MLP neurons of a small language model. Each row is named by its layer, matrix (gate and up: input weights) and neuron, and shows model dimensions 288-383. Each number is 128 + 32 x the weight over its row's rms, rounded and kept within 0 to 255. Numbers have three digits each. A neuron's up and down rows have the sign that makes its largest values positive.
A block is one neuron, or neurons of one layer that tend to fire together. After each block is what it responds to, as a language model described it from the Wikipedia text at the highest values.

L5.gate256:150045174094071109133194144161122114105081113136119148095182107125107068118116116125121135103154067145104116095070140102148117112116164074124173107111164144161173151151138086184159157144130144111072117196160110052171065183104154156187160089221129155098196111143102105147158132117120092131
L5.up256:164099135097086123140155143164123099059104154148098149091150127161090116171102106132151148172127125120116095115122156118145125089109106082136178189126109126085165159147102133153174153172112138113089104169139152115080108096143117140081180156140181115115127090146100129094153132092131088115
L5.gate263:087094082134065118120113185137099133153052068126204140152180145111148125105148174178074094147119127143126120099115126125158145114116149148106174133057089095071098129138017120117106134156104125157109196141149048125088154166097185132128115121110164143129091076112144135120113156140161107131
L5.up263:092115099102062116135111203126094146155084093088193147110134132115147088106146153188046116161126097124162111118084138141110147104121143125089157107058084108056136118141007127139095162146101100136076181135162062115101122146124177116140145119076176141130091079094123147154118123132139105137
L5.gate828:175060102118142107105154147176095094167098114126135114146164177120152131127155070115128159151118133111137078078096127185178164143117109121113112103175157072118101168106114151166180190132147081077049091158099194150115081192171114150154178109092139140102126087100105114090170138087138125123
L5.up828:144122168164130097180115104151083119102137111159127108146155150152095168104118179192131161184195137170122126128150129157129103084193112073120143168111146121096158131139125153178111104126036131148100126135126123098071109110119148140115183122157136141094095139078137118122138173158110186091
L5.gate1051:075064091153079101135120178142068107159135138167145150150172110158163138112155124117133172087111100131066133131112083123133159154118120121144172161137185165126153171149133171180168115148149173132168111177168144128149100165142101151192174145099081136109095103182125124086163136175070149137
L5.up1051:086064111141082108101098180159069148170151144141169154148155082159179130119151129151118163107138083121078128115118087116115153130107136116157178167119176174117165175137137178194164124134155150128157131182152128146164096159140090148223166141107090127125092120142141140076146123177042158124
L5.gate1195:115108146157067092126147111182148162137141168153126101117146067146061196099113188170147129116113128102095139171163111155150148099140137114146114121117080106113124143130114083154126148156138149101074090121113143119139084129127111092136134123162110152128123100131090084116122135091162145094
L5.up1195:125121114167085166113138149156130102137125196120129095170162211184119106176166111160138109135123098114142173028076125110158143143091095115109094047164160117134080163072131120127119159108142116127133142125063146094144114105110142129144125114115095134063160089193096151147149132153121163121
L5.gate1516:098097130089112140162163125197153191131139146102139180115114107074090124111123141106167150098055144092132157183091107167149147132179143128140099077091191119147110137131128142130120150128116057116099083151229158093144082152134110067128163062101138118113132135165103066088136117142061125158
L5.up1516:187088173137079092135135129106157138119175147106186087119124126084065034054156092154150137140143193089149148115150140149104093202133101095104162131144128095130233085134165130133118112085176134136082097158091144093181139167107132169119136105124090110137093108143183140146117134154172112180
L5.gate1904:126124078123066101164116113164172118099075130120130142118158129183198131123190106157052174118063127165115100071128088128098150111145118091102134136128164165156128145176150151131128155124183108131096171128167138211158056158106140082125113130136112151159117150146084094098185171129134130123
L5.up1904:102148130102115188118091145107155119176133145148127138112120108187127113147163097128078123074123114087121122120099112162087132082056178117134118119156144130105098151090113090092204128203045112137142131130087177133152114090115133142143147143145141090125141158163154138116102153154141163183
L5.gate2006:163160139137154158164153140145206100123123150108146141137130125073136136141141116114145122137105165124089101118072116150117127166136151066153135083138127136186161160081102109135088108165085113121070167125132165085144103168100147124078172157141147092095124090120130137161114213193116181162
L5.up2006:176106149158107120156168175160108144174190149138166095121129133153136152100137119126121114130127130140135102150089147189136109113090155195100186117137102129156076113141122217098081129140090114122150192188101131114157125120147090206138118132173118154102193087107099108133141088101150151165
Four-digit year tokens in dates, tables, lists and citations (in 2019, ca 1995, 1969–1972), plus day numbers before month names (on 27 February).

L3.gate372:157148152056134117136060134139133118157150101118131152189120132095108141146129126083089142117103122093082145124171136116110152159114114114120050117106134157150115150078129124135110154130104140136036153108169135027118089162129113150121154070096146110108143132135118097142114075166141107110
L3.up372:111087143139134087135134149143029205189116151109141124142139168140114128096112083074129157131123059088114110165152115102114131095080148104123142146205040122198138109080178206125147061126092103125135106122147183141186092170114117140165138187147195169062117096127142123101104080138104074130
L3.gate2016:101093121147089135148105157105151121142142160136088073080073166158107157154203107162202104149148112106090115095154131144125156184085133075174117151187078136098095183155150155148122148146154156085142075152100133165146111215128145163146153178132108081118064080076154147075103142118099141237
L3.up2016:141129155133141132147150142116151178172125145152150166170123116122121136137107177124131136114093132082100148105163090130161077071161159110110147116099150155118152214116107117113077153127112109137066132126142175085114124146130120120136169051103151129138143139135154079172166175159103106170
Four-digit years, mostly 1990s–2020s, in running text or citations, after in, from, a comma, or a dash, e.g. in 2020, (October 12, 2020).

L5.gate228:128110122106117146131101150134125148163095105140130139088147084132135070126105126161143165106150105116159124151171200160164134122107091140120127163127131124128188127126152104151119148029165067168129128108070121164157074172090094143093118163185146120128086092102087148099085137131122063125
L5.up228:133098126106170116152094106159126141144129098111172119129131099133102138164162119052143131168255099122032119088185105146066164123141084095073182106130161099188134105113101189165158091089072140168172136085092146105084127175124141150141164157146079149110132090140148094151139140151148162131
L5.gate898:097152091108148123111099107151126136136103077124143150139107091067175153170123123123099120150120103126162174115125136113098091084162119132133189153104135100097126139164166182145170134207076132130148099109149182103123084108127079116148123114177129130079160222104177120113135076109141126109
L5.up898:064134146132148175096118161130138137093122195142141159152130095105125100128118131123107118159114115138106151161143157118167126080180151085117154062094111102154145114133105128113122111112073140112099072147149215080059125123176116121120123165087116136146099160123111101082153145098155124105
L5.gate909:157098116122122134090146158139115124112132176076103143107194080123154109106107063144128119149137114104214101128128159128167129163115153194108078097114085141137165137087132094159089133147171092126139162139171070163138123120109124112146142116186139126159083112124111140132111131152097077101
L5.up909:112139101142151081145157074105155098127127110101122130121098080094156088089170114117119063135065142157091110124081140161094116116074079150149078141146111182108186109162132089096094092169101137080068138188138135126093120106125097091129118153167156112153116146111121131151221123096116126192
L5.gate1013:107066197162194175061164090170073158166146071125085114102145169134154158147110107145122088088125156150110072188157154108086148064068140092122112127117078110105175078107106144105113124149114127127145121135170195075084095096187144080142078156119127092130125147116098158172091138110101120109
L5.up1013:100119073071134164112115180132091154097162100107103134086100158148170113203101040136094176094139143126147161158176181121105115091110124122133136156103092088110182163180134177156119114132130090118176135147119182138081121123146078083132128146107094161155137114132169152168097141114126134152
L5.gate1147:146115134073164119135145162149116169088071111118182160102141171096139107143095163138110179129090142109125123101103109139175149149088164137087090153075122101151182138161143140145134106076141140135124071104128125155091018150147123133133122105129171177204118193118179177093117146129132072145
L5.up1147:096108151136119129128120171095090172136163123113145107093139094081091131140083083165186113143071123149142089134203147120155158128144116136143120148167156142098160152150130169118123175093164132086128124176146187103170169149100185119103117046152084135137136081095184077161138118150098120120
L5.gate1307:142161181149120101130141166165130193102078133114110098123140187172183165177171146077129107156102191131103085156088079075118126074096110134080075174112129137122114164182094140129101113142102109154139077117167121151132094102171136139130144145161163135142156202146153181128135113172129096084
L5.up1307:090143116132162150145094106182101135143128105069121146152156121110119116177116151144150140149131103123116127128177162132142177075149087107175074141123121108096131164142140106148064107107124118080100081156161153128159040105115150093109113126072166065095119150146129136117184097114153117093
L5.gate1523:095160108130212160087052212170147075099112159155096088082111136133051049137132142178161164125106095165188080141121163125068100078057111122138152124037142136128116152101124109123175127140149053100179145084189113108091106076160098106114146164103126161105164153192076118122112175120139173155
L5.up1523:146118147079164137106243132099163152084117118133151086097154138136095132111097088123135162128154148164185118124122133086132102099098161138135150120097150130126113148080120099130177171179097050130137087137153107162151102178139166100127106146123175171125159144134117054088127055140117087061
L5.gate1810:140068117068107096139121150139178100159114079139108109084114139140214173082170151150129138102148115121079103140137154122108140121089109179127147128107179065113138118131159095171148095105117121142175141182108089075070066087150092135142132150112098080200130113095103179119139119171152116101
L5.up1810:095130133133117140101181106121127149141135119146135163105107119152131124095157162086124080096089189135028111160088216080163122126113162208118087174155154106091153140163158152127122125147060108075108183133114104139123113132151090146139134086107095154089115112133112115139168106131097126127
Word-final or inner pieces completing a split word (Regardi-ng, Cle-all, fa-ç-ade, cab-ine-t), and the second = of headings after election-result tables.

L6.gate436:179068067123151100169092131143119131136147145114122138157129154125145171169161088124140155163102055166119157134086104100114110108071145101136110062157166187127140089127095139177125131163166096087149167140120127179135120117111181174141128089102086129109096075146127081127105094044074139110
L6.up436:112141122152174156120160180142120165153111174123073136141186145066051128140097054104095072116008144081124115092138076146164194122098175089060169129159117105158066179104153087131098154137130130138118093142181085143099095164197137169119116135123082172129153114123040101084119156173115196111
L6.gate1270:145086094103107071145172134139110150164087170182152106121155076169150125073161136139114167157107142137076130172144109126165150050172182119164191157147195145111113136195150115152156116129117120150109131161114150074144017169138157161193162108124133140137102104158111128069114118138110182155
L6.up1270:115100052144078071120152125134117086135102158121075175143146075130136124180164130097187186057119135117143105132128081152163124127131184110117154155133114151143086176139155151161176124151196134079093057126056132111161115164131117176165164152182103167113103094154101162007129140140147135110
L6.gate1311:113076069136089121128156089113136175111103143154155140123128127109129146158180142074119156036090161165117125072073128129123165152102148135076187126119105114103127115140115183094166135133151119089095077147173087107092136191119116166153183105129091094110072078099089174067143156158114118094
L6.up1311:053115110102088115156165143142128122125074095085161162159134112144137155081199181146104116128153106108130125095167102166087100130099173107104133138106113099129165185132116145181145096094159102097059140118110108062124089119121126124160127118195174161105101122090079169122115184174095175102
L6.gate1834:165077145156103118162231118129108099150090119152179103107149106123185126129204113148124121104059112069127109165060094102134101080175106108124190051115120186082086170109127086181123116132151124124120183141117149138094067156123112136177192129127139127110117152136101132044110136096118092173
L6.up1834:134107107156190084146148173173156144114058136115132185076136071136084108135156142130136198131142087133138090153142144138139146146146141109105124135122138096048136113166128105148114111128128113092154112122134150140124150169087105098151171149149139123152085093209132113052163159129100173134
Four-digit year tokens, especially starting rows of tables or list items (| 2007 |, - 2005:), and dates or ranges in prose.

L5.gate359:087131136152125188232120144119128102118144188160174086149148176122137180123161151160148157110111135216107141175128132133128135171088115163160086157112131093114153085120119128126077125152082109112162124087141039151140114145152153138220150145078163146136140166076059112101142131119146123134
L5.up359:151203154152113159136124094170103123084100185085105064191119140123105133153162131132189145121125145111138123177165131168141096121096141113178029158188154102093141112079109159087111163126131122154161192098128104153141127146099128116078088131129116131114106102128077153122062112129113134097
L5.gate562:112118131103135136109065113131123106139086115134147110098140078129172131168068167117148134134080138116122138138116093186126096137095189139121146133084136146162134146094152063197130144131168177153169100141155061100170127143203119109178131115147097153140076132085160168148138095170139166115
L5.up562:071186094132106186156120090110151072105093144132124094155090096138144120205090141128124083113082128089143113142138067162128072124089095150071099147128179137169110171157167074134151132167178166127165130110159125094153102105170121082105112140113120169122142170130119174119189129143117149092
L5.gate591:115114121148148175103130123115160126160128111174122069147104132160129106147130147127146137100082125102140122120138092160112195086103161153138125100079198176170129104152141167142146153192053162161188110075123138107080150148136038170146112221092185122112136163078145136088160066092108163087
L5.up591:142134123086103154104135154078148140146096071198120094164141101138166114160090154104081099140127114148070093105131150164173109146135125131130122152174174178115137102081151079114125133096161134106123125099127157196126148119104127165073156061127134108116166141082130146124110125098114165107
L5.gate744:136132098121117111255101147101130127148135175198159110174187167110121155151124175128144145113136171223090139146136148108128148129086151155116112177137133096077140101113099170133088134161120142139148086120137110154092115118152179141173096142099138146066131156074081070093184118101141158173
L5.up744:151197135168146104167103092189137100046097146131128107129151122113111150126148185139165116164118206133090109128173099172100113101067134138094036163188143104125126134109147141061137141118174086170131140132170138168134118095132132105086082133110102170105151098140097126084144127104106147131
L5.gate1129:123118090105107156092108148124173150156162108162170158129102171160100128107154166127174121114152154084109148103119140191157147124126160143172140154103081124122114120151165132148091159177164153144137177136155135148109099115163104093133182076118172116101145203152120176086148087081170151232
L5.up1129:167188114171129135165131087146182115072140130164152128129107167183109129162193152150146148117185201134112090069152133113135162097106142165099156119138163144159111165161201112098065138140144156178121191158184133151093117136204102077123165085103205055109110197127101140082114102182123155185
L5.gate1186:144117150101117052120119145172158103188095044197108110112103159138123104152102179107140152198143121112137106122111184111086198120147169172128159133110087104156141091152066151163142156187094124069145148120024134130142146089152161130108132210133140108114128134116103103136116123135101125137
L5.up1186:169150213146148140125106161175144113139123100175112156087127154128149147171092141067179171113128154100129084118159117142128168068123110132163171088117076083152100152150116132122165121085136196064168142080134118136143138126129163150153161108080170155148123147132109177157158120107070175148
L5.gate1320:084094159173099120124099128081096040094110136118124094091164103137130113152067155147124167196078127163200130136133089172119122136126191101171158132145101126128203158087149134167113155118170131126130094180102096109179148147185117168174073073135104161087108164078160105143128103166119121092
L5.up1320:087175120156109147154141124073158082133149132103067079102125156110182161135117150126129110148169169109152082138135151130120114157103150167086115150146138123096149150084141098132141113091129119153107149164141076124128154108135127127136096149183118145113149138126116138113186085121122148134
L5.gate1512:217135140133075115135130129124109123078111102149166117137129118125112123164160133101161117100115099163140132085101171129184147137116140184158131111098114105162084118108139121097148097179048047174109082092102153113127174130165105053151109149149155131055156074062153149101152096083169134116
L5.up1512:130123117161081120151151098149093098122103153105095174139088055140145064177104183145134111110103061125151091160101117116164135104111122148139122090100086080132097117108148117134094177163068132080143096126136096049128083054154138070121063113143104136125149191129116193163137131119101070108
Mainly the adverb soon and similar time-sequence adverbs (ultimately, subsequently) in narrative; also general head nouns like release, groups, position, phase.

L3.gate338:098094151138115133156072159113115071123137128155145089162155145125130116133135155139152144140093198138163114083147118125166148136104170123155142078164154102105185156126165084136093161118164076149151109161100152091151112106168139149103095082167070130104132136180134162130155056145118117141
L3.up338:132135121139141153135116107122153089115139125105122122084139140111065116117046156146151153107125078096109117122193086117085138124131069137140113122167158087091107095116216143164081135182170131152115129101160113131084157197103122096120130097134176117124135170080163152114124080178127133133
L3.gate504:088138086131064126164101084101137100082144138125096109169132137119154159124115121131144154127091140130169148148155097161121105101064162129111084125137170112090131123099115101143102147160160089168173100153111129089159151149117114127136085091140104220107140109135082199128170088166082151141
L3.up504:119108077120104087150111104091126108093140131130119107129132141128184134121134148116187146121108157113185166156156110151097124070056138144106081123103188115102128160109143068147154091192190099169165126129105090116127154125108120135141053110160119211101111095106115159138163085160096106131
Plural common nouns ending a noun phrase, often after a modifier, such as offices, buildings, facilities, films, works; also name.

L6.gate152:122034189120139146098143071134120127111179065178150101106164114134068119078153117155130089160096152150108106050101142117115152169092151131136146098131108161098173102155200117190157106209115154172119127098172044126071147063111127137164129150173124164111156118098092117197121139096133132111
L6.up152:088159176150144135103099086084156159106217131160140126106135178106127108110140145154116147115088213105079151095148147134123141127084184117138117131153125133069179123095152129110135140153087103167114120093121047143138105088111123122105104110138162170170137145063090112144087169132140117096
L6.gate238:055068147133097115147136193089127123128132144193132115139145125198164175103125136090154131175149089134140123142109049128100152143146125104111137149111103113103076105150096111155170151084118084142138132113119114174104170164183206165117134162156133100141175108103157119157173137127097185078
L6.up238:115107180123061096120094124185141136107156129099114172078163104121157187116119126118179151101102134099150143097118137139099165088113058138166100130142105100137095145105174128131091132140146159109108161109168097140138143144108133111145050090140109126150086098099114142075158159190117145208
L6.gate447:171093149093142059125131150157169113096127094147144165093145149185082146132174184121143109197171086149139138065122126154089151138152141191073105090118102135141079137139176107116107176132114159184153065133127105147095082110190130148128103133178125155151129131094120106163120132176092138105
L6.up447:086169131108132099175134129165080086135111131136117168115150131212133121127140096126111119132176069165081129122117115165110128137120091168141143124165117165113154145096161093075125204081097156184117113063194100117098117148133103098093062181109117096137127168104118123153105117179180162077
L6.gate1403:076108096124107063168088143124163137154113096094111134060172102110120106126162084146169114177130086158116091122147082128103171092116123115137151157141076103164142143107177147110098103091084116141156168106179100155118151179089132108152152071166183168146152066127138075093176083178149180136
L6.up1403:120119141113164159126125146149109081162178102097139158109121111190109202112177156144066157110115095130102080091148092169145213100156058132077152154077084117148137173159153117113150133081119133087127141159183127163112158149103144071135073145160125146141091130136175089076223154154153152171
Compass-direction words used as modifiers, such as northeast(ern), northwest, northern, usually before a place name or before side or corner; weaker on adjectives like small, young, old, upper.

L6.gate42:132144155091125155175096099159133176128141093123143140135110118107167127156109132144099115148108152169079143131132110088090091158155065114115145118123120177124100121112143161127117114125085130126087107139122073067087151176132178181117173081111130088109162148080154143140140134121152147128
L6.up42:180164126099142170133170117109142097115102114106102147129109125088120144159133100134120135208176194150083142124155136072120144166147097131085083098059108124104070099138169160139135110140146163099116101099168097073110163151218180121142178153162119191139122159089136121134195165103074159132
L6.gate241:099148100124072098126120087113143116120136114123150098147143132089111116188169069143100171189173141162155182127137139136041062164120072176091113147071124147137136117069146111149124168074105101102168098057151105139138138099147118121212140096075081118162143127080092208193147133185137117085
L6.up241:157070155121131127160189111101131109117072153089140144145130162180165101074070154117148108128097119124139068120059124117134176122168140114099089166157129091172123134134148112127079195171159128194104079133112150107149086105139095088107141087129102139197154110145139088063169140146118142125
L6.gate722:104125119171184152179143152100088129091121134079104073174104132109090136160129104126108141142071120164142155120122083099119105108092100114156129090201120139111125109163193045177102161092138136162157145054153118145173156127193098147149168150129114082114138144119144115203144082120129130115
L6.up722:054108170086072137116142094133185188121117153133156133094193069115161146127124127102069092183142105131110155140117183138050207168149073123105122135086137149135118089121141158090137120107113122056160136137147095150045100141099078157126135143105088129181120087106096145139140190167161161182
L6.gate1722:126102102147139114095085133099131079205082069091163157129132138082160141139151112150156117133154114093135085151134141159125109121071139090084138116135154194149130133172158148186148093136148148159178053093138125117159154107172122186218129181142110134182069088096165167127123109197122177129
L6.up1722:141184148119121123169117060075104069113103084156128107117148067122113127146099140137178133188146070091159129120129148125107082146068067123115081146171159167118128179130139128163185104111166097147189081108184144138172170122114149086110114085106091114151084135094147142126147100230113069088
Nouns for political or geographic units such as city, town, municipality, state, country, national, often after "the"; also the first "=" closing wiki section headings.

L5.gate66:184090154192093168159124113126140119167135114111087130116148147140148136111128147083178139184100129149111163076080193134125163134088142118137133109092108122182130160122136108181148105116060124054150148129146146097138154160101099124150140155081141077167087149110045098105147097162094165090
L5.up66:108118136137124144113117145128093163179123146124120138092119127165237130109140088114137134125178123134133125121109128140146149074150059146176138044159116137121093188154197151179138145094099222077207122148105093158159134125142133168144111125155163175148152088103128099119202151107119173104
L5.gate298:106151109146111050152104132172149104123093142118094120114124111174177067129185125134105101128162158098170079138101082076120141065135105173103106153179129078151128152136099124129154206142159098127067165124090165090161103109127151093122067134146041123147185115063107078101119070114175123094
L5.up298:110139142121132121215105139133149106128129105116138087124150091174118107159124182106105141153078148099139117124117119118153212127120160175125192099130113083132139129124166161105127128137093104110134122115149090099126127119169153142165096176205076113073190165056176137093201185122108170141
L5.gate673:110064167114073123143126113151106131192112119165132164113120147141208143094138125126118173164100112099093102145080098112121111141179126095130115132090110140173136073131108084198143165073078119128067109120103136096157128177145150088123131147135145109106128149114117111135153155142128193062
L5.up673:140124151120119149139155115177064105116149152148157130161188147135125113127144134099133115129158166052163101101132115145104139169172067122089104120083105121159123136099198162122155111103075100094075136135121100041081114128163142145121103108181151196101182166135131120156106136158100114169
L5.gate760:147129178165145110148113115173120073156154100147117061116193175152148130127126144137122113100065151124101127080082129181119164143121126166111180141176116104164136142100126126159151151138106120066147139090149155138135164145121088172163124140166110134083152164050054045102149143119125135024
L5.up760:111097136181121141131129127087109130098129092173174104155121121159112154202063152116149109169105124114071177186100145165099152109130084113149156141152137074136066146117156126124168148118101178088150138139134092105191145110159090146149162153153084153131149079102166131102135062176087146105
L5.gate772:097122141110116143071116139076134117211178133117119127161136129143156099104124149087130087111156104162124108172149110169112117068130102111120155106237143102179139197099151142129134086160115134153098098155149136201156198136154127132076161083140136098164128105064147073105169165156183134128
L5.up772:099144130150123204082078151141147043145160060150133143087126130147098115120175162105125094097130138130092141132127131132091117130115090113115148156147110097136081146115209175130186113134119094132143112097102188135132135172106089161114086152137107052121109120121146131105171205120110120164
L5.gate1052:102111101173108091117108100162147055145156118145110149138111138170179158109163134119114168135118121125162150115123116109151127150152132159134112074109124115076081173155131130116136116130109142105108095121108112102161106177163128139103138139118151101121170106108125140116089173080100144101
L5.up1052:117154150130112104140102157122148101169155093176088168122113134118108153133156100111114146109150077206157090125103091093090085131152101136143132113124133159056119117180136137115091123131116077126092096131084055121101113137155124104094164143145123134125160063158096184145153088150165196153
L5.gate1263:113129088129139127115146117089130169089122104143106200038156080108100145159136166128137115123087109164160181164120098171154120118103146167178152122129088151133099116140127143114057117184163116179196142140126108138101154139157132143181145105096161164187170085143168144108133066141148058117
L5.up1263:143196108160110081164133087145115096144163148159142162071124127144189146097138199102099183150115070167134097119122175126163134158111136062160146205133091113127122158084118151118096126108125136156146117118152088139101170133198122088128126128103151080135119116198106158111147139151120158114
L5.gate1968:093148135110075117094138122056111098112151157165082110137166150112129120132121152062104149133187148126152104082117108215115112123170136131101157099088120101125104058069156118091142120129096178140140135110135133104130151087095105174146210112157111147052147099122107116153126117171145143118
L5.up1968:123109231092157170127172099139037129106184068186103141196056141084054155142096135144106114192167121108141172133151125138070137211139187128111131153076132117177112094157188077161138156181132108128157106134158141080085165129132121094104080174160110196109162155157152123117163072098153192123
Compass and spatial direction words, mostly after a distance or "the", as in 20 kilometers west of, from the east, southern portion; also up, back, down.

L3.gate364:072117156154168176139106083136145129177159099135123181130152187148165145120121088123098137175127096106150134162098099152093165161140124063134109056100153166096068156070165133159184139122086117095096092118154127113172113153188105147149130152165090093099134183129155139072192110187125154110
L3.up364:082144153147121143103129105163196100172138114082165121180160150202159157097117142124154082164087070120121134173109122139120126196141143132058096077123176130141065163129136135144128128144123110074092123147155127089162168166156150150074087124132095098132195109170139112055146139154076198113
L3.gate1012:106093148101138118060093079109096089177108069145129120209164123141101120132070106101087131177031095102103147175181131138109074091201170112111199128105087179116208154132126118104101104185165130095103123075147122158133104100139108152113122139090131148125157137113089131102134096164089095102
L3.up1012:146103189206128090176181088149173149150170136121143152066148102086117141131108192131132140119176131135104136096088174144067121140120115077145077142168121096128138113128143134173065108173139132135040122118080137066121116093127190176089147145161166155142132123112141156160133078152115126120
Compass directions and spatial location words in geographic text, such as northeast, northwest, west and eastern, giving position or heading; weaker on inter, centre, back.

L6.gate584:175066100121132130106125152127143128135156117162129108090139162117121138079061163147149125152174082111115111099073173105059150157161162118106184128104082120113187130154174109178130104167140125141234144144121091102125108207115194104140097086113168140174185108149159092152167112148109125140
L6.up584:140131135158152154100160151133134142138124127116124104097117189112141140187153098076120087168192098099133105097129154076079156153127108078114114144075131166165147152172148147108135115137163104167115136144128129088119047170149197091075116084165134163152171138158148146119125099148080153111
L6.gate1146:161105165110101123140126178092093065112142118143168137106129112139146155092139101104101152111104103103041098107109202068154120124165083140090166142122102096161131103105072119169079094080145162036138179141101157084151056140135128167139101100130178143219118126104142155126120118097076089156
L6.up1146:079096171120093133108169123144176139105131188125122133081152116167149067121193166065106105137110091128178087159105132122176108127160087096148122164143161100125125138144072129196131143174161081121136117114120117163157166145113192138113115167150111093131141130128108064115162192109102092109
L6.gate1328:167095180126165137136163115185145093133116144163143109079106120168133155164119163070081096133126116128099111110106124115096126137113157107130132118099133116115163074120152150140096165200107098083221116125139158126096120145142111188167123178159156132089139134146099111146141118126173161139
L6.up1328:101053029101068154077171108115105115122162151107113100119088152149145129158111123070110113144089117082138079128149137087045152167171104067071119132113159122117119144129105128169155095160156141146151122159113131124104131138163161177133137174156135088144124103204084106131134089145074193146
L6.gate1819:142093052170108113120112128119189138158124135153123142112205162118112168078096138107101107096134138141110128116121131114131143132169111114177152109125122148041195179157097128168078141173106130142067134145093186079161069159145131105168104183096106193162113163107066132095158186145105161144
L6.up1819:191139156180088163141159094146156105119123122107083138150129194136131161129120138067150119141164111099103156111119101138072160135133105088092103095131104139144097094104093147117091134114121146124141104155136148103093176167118136168131122146049138139109132124165153154071149111120147128126
The second "=" of a wiki-markup section heading at a line start after a paragraph break, as in "==History==", "=== District 10 ===", "== Television ==".